config.toml
num_hidden_layers = 8
hidden_size = 384
num_attention_heads = 6
num_key_value_heads = 6
head_dim = 64
intermediate_size = 1536
vocab_size = 2048
hidden_act = "silu"
norm = "layernorm"
norm_place = "pre"
norm_eps = 1e-05
positions = "learned"
qk_norm = false
attn_scale = 0.125
bias = "none"
tie_word_embeddings = false
parallel_block = true
init = "normal"
init_std_qkv = 0.0321
init_std_o = 0.0
init_std_up = 0.0321
init_std_down = 0.0
optimizer = "cautious_adamw"
learning_rate = 0.000531
lr_mult_qkv = 0.7
lr_mult_up = 0.73
beta1 = 0.9
beta2 = 0.98
lr_head = 0.00429
warmup_steps = 327
schedule = "wsd"
decay_fraction = 0.763
decay_shape = "pow"
final_lr_fraction = 0.0
batch_tokens = [32768, 65536, 131072, 262144]
max_seq_len = 512
doc_mask = false
z_loss = 0.0001
train_tokens = 366700000
max_steps = 3878
dataset = "wikipedia_en"
MLP neurons of a small language model. Each row is named by its layer, matrix (up: input weights; down: output weights) and neuron, and shows model dimensions 256-383. Each number is 128 + 32 x the weight over its row's rms, rounded and kept within 0 to 255. Numbers have three digits each.
After each neuron's rows, "fires on" lists the tokens most often at its 100 highest values on Wikipedia text that the model never trained on.

L2.up45:088057153116072096156083103157093094175168117200176134110114154110129145080097097185098095192094181125064154135130113138167149148125073155127122119123074106136164171098159130151193099142130083143152106089181110134163079092131143108098114102107107083136117114130118092155098106059137141130135180193174184104083148101144114149101110095066086147108133140114118095139125132134153148156130
L2.down45:100149103125097157136106137119167155123140139078098105160146150131091166147140170073124112141080115158098141123122112105158073138093197126056138163140153156105118108127105106109032061107125151132114155135137210179119224140133143140098088110164143152093115144098169101098165107154120105092129110122056114161135130129114230096129163146138106057095147092183171144083156155162109104122122
fires on: " age", "ae", " became", " pl", "rol", "ago"

L2.up53:046113092138155098145081075138143061098185147116161154051137149155129147108067153115155118142147166154192130128115123158127126107160137126142099165119111176129212142089144135118130090130125130062116153097138154186096150108137154130108154105110132145105119113063131041185035134102131050119129115198168127120098114143110106100150128118025140131195163226110137129159147067065099058107128
L2.down53:188152119095139117158089150072109106109095121119132077196105145081147127122147115112141145095160066136084159127195139126213153102095097140124163071136196066138103167142143101121108119091126142179110157139120102069112106103081154083120091153117160102190149155153160221127205093097120160111164130142098115126112114088176180120173135125139090099067111044114128123152122160152117183137141
fires on: "land", "view", " several", "_", "iety", "resent"

L2.up1112:105173136138125067129143157157105148107123139089128153194049069118118076113137059162108107195108128129140092121083116079145142133091101132094161085149077089154072120186083167077153154148132142079116077149124115158229100187081110120159131135115140097187142139148126172171161130133133224079137140124074141131107166118165102119084132139123133184094123118089104123081123161155136132174100
L2.down1112:150145129157099101122155103119159131159118097116132120075107141136195157128129178077124172149142127128138124141135125162093148158224168081153150165149132159128130078054180082145139120132134117129127154094154165144118167119145101161150136152098065091072099108077189075126147111147112096111132143161151098132192136170088114118151196164135140159125139125195100098103160067157095094127141
fires on: " known", "led", "ms", "?", "nam"

L2.up1363:149104139134116114124080129166145079154146125095115115107193105099077136131099163126139062146120153158255124092118120172111137114182173125098183118109128105114138187128201129127102111134130132187152115100154145207217150109129115135132093102086132197097121052149167116117122137069135109191119147168116147103198158119105122159120101159118135146139121210123134146175105055059086087160206
L2.down1363:131167121105151104173100148150083126132113141114136061101131157151139132129101085138169127114124188055065156119108137153129133089116074110155098099177122161170113050171060105192130096149165146117116152116123068105098142114062122058126167147150100068129102197104108175102096110137140161112167111106105110137080105144209104120133132125139136124121184082140117114071145145157147142098132
fires on: ").", " prov", " Time", "ague", "sp", " people"

L2.up165:167158151137177120136093123098208013111109094073098120176158085115125117170160182104166099097187127133162106148165120125107091134157138115187132138111125137107123141108124137182101130154148115160099167104144090121093137116130114130200149149163173165131119097128118043128136119171110079178129101151173138127131183128093159073123136111169132109080149120150132116118132152086142117128126
L2.down165:141147073111122105098121177174106136124164169175150166133086146121154121125116075168150116158113172066144120079101140189119168095089135133109119121139122112192120098196142133163092150168080142118093110204143098122116160092127090086125090073118127169108165172133119168086088174092132131112112151137142081159113107148138089157051143119146132140168112118116100135147115131086070200129070
fires on: "ce", "ations", "work", "_", "stem"

L2.up2:105107161123068075130133160152137080201114133092143110133097163128139046135076069192113147119110107128208094101065119139173162090112108127067158119130086102162154047104097158146123110130100181110129139119085137132168099098119150150203069146113098162182115134101127180108100126100137161129122135097136117127088143168108114132075138109210159113074150095138079147051117179203131123101072
L2.down2:126134071178137135145075107180099112092129152127129136109113105129227157122157116069102104129161122155135145143217170108120116187110114121150154104126162139096061134153163079090164140152114135148114155170114150163084133159179125150081158122090182091125128141094116098121120148132187157143133166124173109130167140066151133127191136161106148090124182131098118158151118061083111150102186
fires on: "ven", "attle", " iss", "ember", "ilt"

L2.up1230:147136119137131106115119192097110123151153080151127103135078068117115130131201090157090229153105154131177099162149107092153135183143171118194113126103122113182094096068094121162164105131123151191142162180098132111115095158095131126060136146128152089141152140132088100136148121154138080153136111168141148148085137083167177113096150086100156174006111051171107123065152143207161146097089
L2.down1230:122120121131105237200106139150191131104128079103137185123146181081098151088139192083154125088094146208138122086123174145153115100137086156107123125142125182098163160100055110093094128176115128113116086144194163131112192097159047217176107110130113110115169125133160134092133145093110123105136075150164126102196118100125173095155075116111134125194105129162137183144116136094075108143127
fires on: " group", " including", " village", "ike", " when"

L2.up291:081122112119141100140124132167194088125119115044130125139164187130101137135088171090148121154123199124131123135110120113139086079196095109151175151104101147124163145140134160067084116198133103077153122069117104126058136089171133165103140122224116111151114114113137048171085133105099102117154121148178065113166113181120113076142137146204127083153106122115107128158145113122136151107193
L2.down291:146135119099105147123115166121053098122107123139171126128124069116130104155071134125102126180092078081134126118112177164192144149070121155091059145159145116135105155116174076150107110137144206113151105162112145091111131138121085133114078117090113083098150156109120127099148122166146129133088127120106154121082094136150150146086129179061169084127095106143175108161155172087129100120136
fires on: "inc", " led", " ·", "iety", "ially", "land"

L2.up151:133071161170166124132093195180172115121137147154132104085221088132120129136101133161142150124127117116167118108159098146146122133188140116158131133103112159131097162087157143113091109078126185157148159046114147107085095104137136146142141139183123113105148054097136102136063111124129083189147141087136167122110155135103158115117163164055135230164139123140058114035162135112163143104120
L2.down151:156184112053102111080068136104081095152084140104105118124088137140148159114143126130173100108088151146109159058135173137174145061121131119070107142176166144109093011110124080136124082159193116159104133165122130146110187148135153075090143122091173169144182130157146134129138154070134118152119081111125055154090127137128139128130153100171107057127111120096199120144133137112093161122146
fires on: "ik", "ject", " end", " different"

L2.up499:066190147132103071147117111158086152124149109167146155167135102147139126118123143132147097115078098119089106144121121102147108109113107109168114149146118121146162134154089126061097147098116166075096067140179136129074101144085135119212156114041147131126120119153114156083101122134151131089111131142063227124048109154150122144126151208100149120180109161175052130088115157167131071093079
L2.down499:141098101108106151135140153154156109099083123085165157116115137132119142095150119078111147109131141126118110198173117127094142110156086110130184115154153082080095179078164123137150124119121125130144137204126127123125163116120113094098132142142173146183156136123225120119177149094067086156152112130148110134132184123109118114132141146107046155132118106145120153100100114140123203219122
fires on: "ter", "em", "int", "anc", " these", "irl"

L2.up1204:140115164136112112124150156053201094168101135104112155137137049136142141145104145108145142176078145112129091156113111150142118098167142162087118173119140156147099121105093136136113124189152101124127160098141132137089108129163105119156122140149155131109128156099122032135118140159095030125120126102092151118157131106136161088136133126101151135144118066125118132107150137076113137122076
L2.down1204:213159128071151131114087113212064142105165081091146149109169161160205130122123175183154196106161166080128128056167195086102115140137098137147120114142134084146097123125156088134127139117107102114132167124110126082160141096111082181153085112074095135175170112132097158121127094079161147106133060110132099137139119132114086137079098139165095117139082189091150094118123096157112118105195
fires on: "oll", " group", " population", "_", "ization", "stem"

L2.up341:136194140183148091119135110097172191115136130119142155164151081115106146118188142091133155121129126134097111143118138099178110114139118163171194169172163136140114170094110135096123137196122123169121117114149116205201118177106121119182112118118197103160114078118154121142110119134156152119136109167096193139123109127145162145150094120146159106123128060124116144066104104071110115115081
L2.down341:141149078101101115108110145147125044099112145099116142077100107155159108155132071190137154146137153101112129169124094153074141144132085071159107120131119135106094119126126115144110172107148147152105151137135107073106142111081090151061116141086115162098159201161121169105111147099080115112131160105151111131142126131155104097098126145147134105125114112141128137161162186156109205143108
fires on: "ct", " station", "ency", "ology"

L2.up519:157145134127124103113100130193099230184092125145115132220049167132093117127127086171129118188167126102098090105082115084120139156074116091094111132136138106126067077140076109110189134156124132193081083128160104098185134117116116126183079138158134126156168178160139152175175107103131182086118118089174141163116148114145117114121144118164156129082123072127124164076102167114068154109103
L2.down519:142127166199127163160139114147140063175166133156103190083175072114163151148157140108143142092110156127112106095161164114109107132197118122140191129120119125078154185112103151157115134157073119101184192193134174171053105119186102223132181107135124142074087117110102119085106109105132097144138150136137119060155130114075094118124076110123125205132140174144138122141127076126093105152154
fires on: " known", "|---|\n", " third"

L2.up71:130114090134150115146140027132073140088157144161116136069186164152148161110114142139072145134097149130119159153134139192133134137135164119077099140110092136097105152115151101140075125126123220172140085051153148120094109134173139144099087138156140117077150145130163121147091145119131105156107094093128103136123096120119147150146099166066094162106113196091139124109111127133140073148160
L2.down71:109143179098153157087133136087102102195059060085117128142142048083142140098180106131138124157090140109143084089111137053142111126156098149126137139113139108097110091146135127147158128132150066089154126135069166112157187149095146162176101143146109201130138077122113089100146119140119137039140128150094195095150146113095134135103168078150090118094117131149146101169149132164153109135182
fires on: "olog", "ice", "ember", " Sing", " conc", " may"

L2.up16:157124090131112117143098121129056249180127166177191139102050165150150164103114128190089165191148114110055110141136128135119144160088101156070061179140125103172061074133117109125236140052146119176126133144109140137163126148151137112127135134087114068186149155182133191114063133035177173123124092126178085158067117127175118142114135180084095197127152123127123126128132123195157129147114
L2.down16:061128179157133166128157091131173093123125094125071162149189137049122137114182092077125130130112076201158105119088116075149100132177168074121157165081133140043147146143128161142062125117059050137128097132127125117109129107155113174157095155119097151123128087125147069167133130182089093123141169209069155069179119143072131098192121060151095090130096147152157136166136149163119137132140
fires on: " later", "|---|\n", "ether", "ively", "van", " conc"

L2.up840:089165101134153118172070161090201158153172124193128145164048100134116132112150147201129177107113123140073119168098155143076125133152111148089171165147170141151110116082114136124132142157167098179113160074103171168107142139083156130129181145159101139173099105099128085105118155128147100147165101137138155137144128093141133145127176134106130134233204110149101092159099094157175166121081
L2.down840:172086143112077072190127131123125100119119083081159090145114145089070180147068154108130087075159121114150197142106088197157113121114137136099096181112142120137165085163113152110114160130075147161178159117169068125104142125103120118137079113108155172122122148104132114142102109191080122185094120115126110156173105122121088145173117091142099160052054189113171122120172143114085151157168
fires on: "ir", " Division"

L2.up301:143116111136114085143104169150065109060104127149121115046184117105130136133100137159096104199083122115180126099127108153139116099156103099043132141107139107164150147160155136095099143189137186117148106108127151135111094124123129136161109124115147069109140063130171143119075150102113092085110142172143097120114127167120153177130125156096151156107140186109126114167109117117062119168184
L2.down301:091146157117160103074153125136147096144089144098138136241084115114171177119093112124101049144162160136065118084142137133172122049072145197140065151176153098118099083110088092163143090075150095122133090129145154179163180112094124076117122114129130100119078169108095135154138120180104140129175099123129134130103094091106147123089139129132121115129114053191121109067165101103114131142173
fires on: "fer", "ively", " disc", "iver", " General"

L2.up1418:122163115151123107121129100129095199129123124149173155104074210118151108138162102170074160185136123132080120183153133101108115155124138120051070153125158106135095101146083090133164148134136183148133109122048138164113109141117137138109135126108172085152123180107148123163110135058149083128124144156130141133101100129122162105135136146050120243111102073117113115154132126202114110133141
L2.down1418:098117153108127130132137152136166104119093098126062153111202060090134183106137132092093140111111098130142121098090147101199144114141149121078180166094098175037149143109124167131104122135094083097101105079185176087165144115145107165135067145129083167100141079157112119126154117144106151086115161119098140127143162147088142140143096073145054084172060159146176140169102156127139117158105
fires on: "resident", "tain", "order", " stud", "ification", " success"

L2.up811:174111138092109140132103125068158090246119127141182138095158152093142077172115191106166096061115154104107145169168129148117125166122161130121109105147151154110111121146143125161163095083149132027129136156194145099109184061178148118133186141145092122139131159145097137131083110128118166156136160150166088108128173120135121147138102112125101088129132198143096109110084149087100181096127
L2.down811:077118106148128098084143152118060162037139161158053129153116134105122132095112074136099086135125111101179109161076118119104145123090083134155100141108085121159103118142118138124095125204080118200112161123087121132135034150118170068128128074110116172184169170130106146119126138145139051169137120085113152198096093175137144160105166169158137132129146097108156148144164122124142105149124
fires on: " Total", "off", "ivision", " pop"

L2.up69:124144189125125112139131119106185108077172115155150144121155124086121114137150118106132098125159108148202116124109137122112084062180134137141202108123119118115162196100168143129119150210133064102146144237160095145202127124118093123124127108118148089117136048154116085122149134116105065107139132127131163098118130142129103124153104100124197113127115180154142121105126094100139133148123
L2.down69:141148074142114084139117185124060151094162133055111135110103130195102090141092166151124153108118139091153170097131067156103184126113121098124065164150123123198128158161056119166139105142137153133124133076094115118118164082057140122160105122102110144165150203116086163122086104151137138145119115141144087149126137101176147165072130167056153116124145100165086132179089149165141182157096
fires on: " they", " They", " death", "—", "use", " million"

L2.up193:131166101171100087112201135112201140162126109118104158156071122147112114133136147139137125140128078135123075113111117122079102052138155105176160118131122129125142111127039145148118113162127107076153149255086118151194141146068094123155144112065103156089132166089102072157184119166122114119136113100063138111219120126120166046119157124197132100109115145146146123113143146131152096070091
L2.down193:166149135120196165115102109104111135097147184130142096096115159099136087093139093130144191087186181072106114124146127183196172182144104097178121162159149110111112128124172142152141147166142152156067147067157083126120079062174115158129146149143115067125129158137157117078099123101149214160113147130137104143076128172119026152140110157092190178090155071125030110098081108096099189085148
fires on: "ald", "ower", "oor", "iven", "yle"